MLP neurons of a small language model. Each row is named by its layer, matrix (down: output weights) and neuron, and shows model dimensions 0-191. Each number is 500 + 25 x the weight over its row's rms, rounded and kept within 0 to 999. Numbers have three digits each. A neuron's up and down rows have the sign that makes its largest values positive.
A block is one neuron, or neurons of one layer that tend to fire together. Before each block is what it responds to, as a language model described it from the Wikipedia text at the highest values.

Mostly "of" right after kinship or title nouns (daughter of, son of, Governor-General of), and "by" after passive verbs (voted by, unearthed by).
L2.down129:542469488501458485535479504487511491497478513492465511535534506543460475530509486496467526511502471478516491445506508526487530500557448497508553468529499479519482458479502482452526506505479495496499504503518513543483513484490499477522499533513509509488451519480495520499503467470476447494484501487537486512510505523526461480506479533501490504483512487518516477502531526535520450470474522534517507515458526463573516514494502478521514494487446508454525485523539511497461539491476504543486458509499554474526453529505517491504525450514512509487481520483501513529481548514516483522
L2.down168:492462455504498474481518512493556484540477510520489518453500515506498511534493518500499497504458497506468479514475545549492454559461496516465529504509513436508519535488496515491485512541489488462519441507476528504515500478492495496507495480511542536506574527466516496498481472530485498520482519517484480514481524487494491465485473563504540481533522497477486519491496542510500483516483497519481499506448492550528542511484479506517466531512524507487488478492548495502492514479509445511464502502458472481507461490488491502484505505458501464536521540463483471445510508496499466506
L2.down325:520483466513529518482469528506508537469453543524491458482516489477492498487509507497551519498484472496522534508479514494485502502495520526530519508471510520483508516534475532535494518450538528493506510486503508507455541485525486531496516519516505527491506538495528468534482514541490528524501496539441521497487529521490438525455492499496511552514493522540518541535500514496500491504516477490455469457504477492507492559488473509500512483474495500523469476478491470511528464499502515473486479489503490486527503521510510566454468498541493530475541508502487531437468513519466438510
L2.down338:481479515474464550466496476513466454476499508507487489474452513495480490528513487506515536508493474509538497481518471506497524469488525499527538521502501460488492513455451531499486516469533458471445522489507527555524535486522490526493507550545463491496517526499491499555508481490483551534487514501479522516499520496494448533476460553517494493482516492508530506498508463489436518502481503503472491483493516468492581498516488490513495514477477544524462500493512468520446485500500469465502489502487507519524501490438504532444510501504525487500483463506481491523520503511506489522

Prepositions that introduce a following person or group, mostly by after passive verbs, plus with and of: described by, beaten by, together with.
L5.down85:490510485474502488522494468525462469491467508518529490495521514492466474484526496533472476524512531462489514513509463498527500490505501458446502561554510531499492477451468470492485514490506490542521522485492459533514503528495498491490493514474474440513492534534511511489453537528499485525532510542522447489472533507521539489495474516505502446509529493467538530547535504493518481529489497483540479507495492496513478524513519543523524472519452495529527512534509449501484486491552524536483478516497496488520500522505511476508568479563482512490495500520520469485525484499514473511
L5.down181:513508543516516509476524458463523437513493524472459487482469497463479495533466436515495521524476510513500520467477494516477514515511563495515530525502532504543473531527463498522508495480492483509494533496525484517467535422491485537484457471444550469503514541510493490501495456476498496527511480554503532494488506470483495504498515492487472508508491519495531524467517483518479518468508532489530465470516478508486516518466480490508462524452497479470498480484501485513497480502484518451512497528489521542503480491528513444467501508527518469484519478548493479514487478526505502542
L5.down254:511498492499537498537528514450517522516525542468458460457482468472502501467510480487500450524475491490541479449502546532487506524469488469500475508492524486512489465475482459508491485594462518493490521449493491523489513456506501514478506520465500468485509488500568495507494460497535514465513504519510469477486458496512511512529475550505471559487451521523496514488514516535488506516529530489463441501512516472502483501529472509525494546510491493500441498518522501492498486521477511484477472490496491482502491453496522490481486494493486482480535503466530495504461517527494496482
L5.down507:532526519522496485498497514484478483546500436530492505500495500473474486537510488525520508506513522532496507494506450521498548500517498489497508519498476559459503519473491495508526536478537508483531523498466495448472503519490492518501478497441537477542477538503497484446512483477491502474535475498500513448512482479508454513455563540513509504506455514476498495497500520550498464492527507496450468494483483519515532498502490515535468525472469518538524491484459472495525472452480479442483527490546530480469480494526499545487523491491519491473509510485475489486485479525506461463

Word-internal consonant pieces, mostly "st", inside long foreign or compound names such as Theresienstadt, Kyrgyzstan, Halberstadt, plus other mid-word fragments (Fifth, Adirondack).
L9.down369:508517494461498532503503541502487494499459507496554499518550516480496463553502560507505489449508485521505524527496518469491495515531505501477481507510504464513507469540539525483479469474481525498526476480506494496477495470484491482521483435501522487551540519472503452494510514475519502510485513492494520510545490515540480554507454523505472537515505499455474510513519512477506511565525514514516505480524507509524533458490495500497550492480506505520470488463502559501508481492476510524463491506480498529478452512481521500493497468504454504520508435505448512530469445490468510478

The last digit or digits of a four-digit year split into pieces, e.g. 19|57, 198|2, 200|7, in dates, discographies and filmographies.
L2.down30:480482514525475454509471517462457429511524451498498525498500495463494500492515466501539500517525546517511473489492487492519536506524524499469508486522553500538458542505490526538512500508507496499481494479484540508512451479466499552456502466495504513497478504489476478528492475481468506437470519501512495535511511510500434461515507530495486470514479493520503518516531494532549502464530493468449506481500501515533509500477525484515513533473487507512519496492510509504463539494511543508450470512517509518489529478512520429488510537552519483543536506528505515507500503493470509469
L2.down336:515536488456517525441499517498496480539530482511443538511520502496475527516497479531490482498514512515524493557500517547498524517527475491479533494541482522509483501570496535501467508512491464458456532505464526476497496538502495492503475511518480494524486481481497519498562525488500503499512511474513526531533489503499535484494486496517487520485498484471481502519482505511531507477546500451558452519515524518512503493512522514500518437503513473471521500496483568524528482542543494537488493480520501431552484482515522467508521516461511481500487515503484514529483474545525502506
L2.down453:498520461513513467494493482472517436530505467510484504479490517497534485498532528491529486456440540499498498506481486508440584488485524542491494520496527518496506473503468504498475538493494535495479496496506484504464461500467536512534518477498526527497465496546489538512534487464483517508501439517532507526527544470523487512476497490473493524493499515499479502469551534483538537493500514469469485420503500521544516537524489525506482500498517475509538505535498525470499461506454531487533507511468518513501517454470541502482514504505485502505487533499469505511476495504518520503
L2.down501:493490496509520472514522510445561475510474491481492531493539478502505505503497511450474527515503531475457462497499487508505518533542481540494515463525519512507479513507492446489513538487546525487487482523497514524477468524519477533524544506516487494516462529433533531507488504550553482536479545508513507526485483480526473503479526473514516492511516497497508513521495515486523467465474495520506515472462495517508469500531520494488480504527477511490497519501502519544495470497536512533436538490553505487504556531496502459495476485474484503535501540538518536562476489474477489486

Fires mainly on the hyphen in Arabic names after Al/al, as in Al-Qaida, Al-Dossari, al-Sham, with weaker hits on mid-word pieces like "ell" in Novello or cellular.
L5.down50:461499461452497459529511509523491521514505485491561507498490504474471507477532476515480491504483481520513522514447501483505491473479506534504527494537474527476476508497508474517491522560519535490464476481491558536459470507527551477488498501499497459510466498483481530484480459487526501537485541503481519491514487452497499517481496467530505507505491522521511495432579489524486482504472486503516487498522530506524501504520524508515490493454505468512447515485546463500513493514499490522472504535459484517526500482527473473460513515537523516519503512502518482462499552523499426516
L5.down389:503513485504486540512462505429522496513488518436520520496476494486482474513472513482492500482505499524522555502494512546561494483531532505478493509508469561513495483464502492514497513532539518516508503549515487465512500486494463486493519492466522490529516474545454466534485541478542504527450499539503505499454525487496510427478523540460477507468450475514532502473504479462465488476476492508526497515519475500486525520506498507508531496500479525475539502534545467510502513468502545470535515476513501527535480472509528514528511542492521525512495509523509506499482516470508515491
L5.down465:483475520520526519506518537480467540515503537490500488509471509547503509510466531484529504491476533507470517504486490488495460507509517491469509466513471502494497453488485447493497529476518474544509483531483501468505487520500550542480529497484486508540536497464504510554535436493502493472475510498490463512495513458536481510529454503489466434479485575493495528510516497539466510506487510502485452499494480458482467479468478494521499458491484502500515495513521462518479526552521512444494440517511490510515506527541501486501514493459452488527522516494510475522507476520535506494
L5.down479:484496498452474484526494531473525490488517522463497541520528539535518473554465487512478549477507502533487522528510484512477508523483494499497486519544501491508485539515477491496517502464468504551479561504503503447519501444493492529498503524507439512506506545503508466485470469466519476486516520517499489483466518460499509512549514505521545500471527523518531476497508511478481510556421500498506502472531535514489531499516497517532475474507469449511477490498519527506511534522502482451543522493504518503475457514508487496496516508490527521493470497496446449522495512530532517496

Fires on prepositions opening a phrase, most strongly quantity approximators before numbers (over 200 films, about four acres, around 40) and time-sequence after (after two legs, After their breakup).
L9.down66:550525488521504505501462462495524465521443504496484525491500486498454478495489502509463548511508501509520478480511511447525468516505481493539510446520473491537520461444506519442495490518529505470552491502507523496498491490479486501471476489523493489480496520519500493447511489478498438486464516514528536506531456536543472492490525484532522480491523510509522458483476534475541498479479545442521515490469516513516506493492493487473507548494486511477517500558476524553509448538493507481529484485493503492480497488482490485534495510467458495506480499515495454478472528530514492522

The letters "st" as a word piece, usually mid-word in names and compounds (Kar-st-en, Spring-st-een, main-st-ream) or opening "St" words (Style, Started, stream).
L2.down74:540446519536505528480482511491501503507469492461524505563534522481572539510522494504489526476516523444522474497481537490519507521503481507529498521513512522540522519481518479534484511484466492498489502497508494478500522482495514479523513486461533482492528492535509494475459491477481458505516479506472480498512499487483510490490516498490570495539478456489546480514526479581511488457494479483475454492522520506507489526490443515538499517506510483486496447486501533537443488512507513489547493566501494530507462493534522490483472521519488483508459528526492511502507501546507495493
L2.down417:496517528518519548491532482518487559498495510488509489518515484493482552470505523479482481511520531504557495470507534496504513504495479519538511497496487493549452512474513521483457551483479524512514495502499472522489523487504542479487459466492516508517460434515491495499527478472431521471499437487485451503512468493478542519520475499509526503516519506487490517456509479494529510480518520476503495481511507490532545533469495504526490501490500446501471468470505541501534507488527485491504433504543504522497493480529507480489492496513456492462512531497492455510490518553441500533
L2.down493:518533493537482424501513501481540474515500491543527525525480495484508514464516511482539516504509515514492472472518519553488520513488481526457528483481510521483498476479487489486513499508474444523503476552546478477496502466472492509507510441516526493559482479478524480508479496510481488458537528482495491532515492542487526514494508505524484486517516520537553486467504512509491517517500504486500497480464482478461512503485473530490435450509517508516503518454501486530478523496500502548519458469519509472486530513494520479513513479458526442487487484536478450511490534480491433497
L2.down503:454471516464510530490496512495503540510469505506523489517501518471439483479473505452522547483493453511466502504486536519515529517507556452475503502554500503504496523523534502481488502504506524497480531543478504488475462511482524518494454449474489486497497496523460477491479511443487509501511521479534499524448456508525512477505525524506553528504476548511515508481536548501485528486568527437530493507497475496525469533527484489530484476499482502509474492464502521506510481519512522487482484531500519505513481488513516486488549520492520514524459506520471493462507484472495439490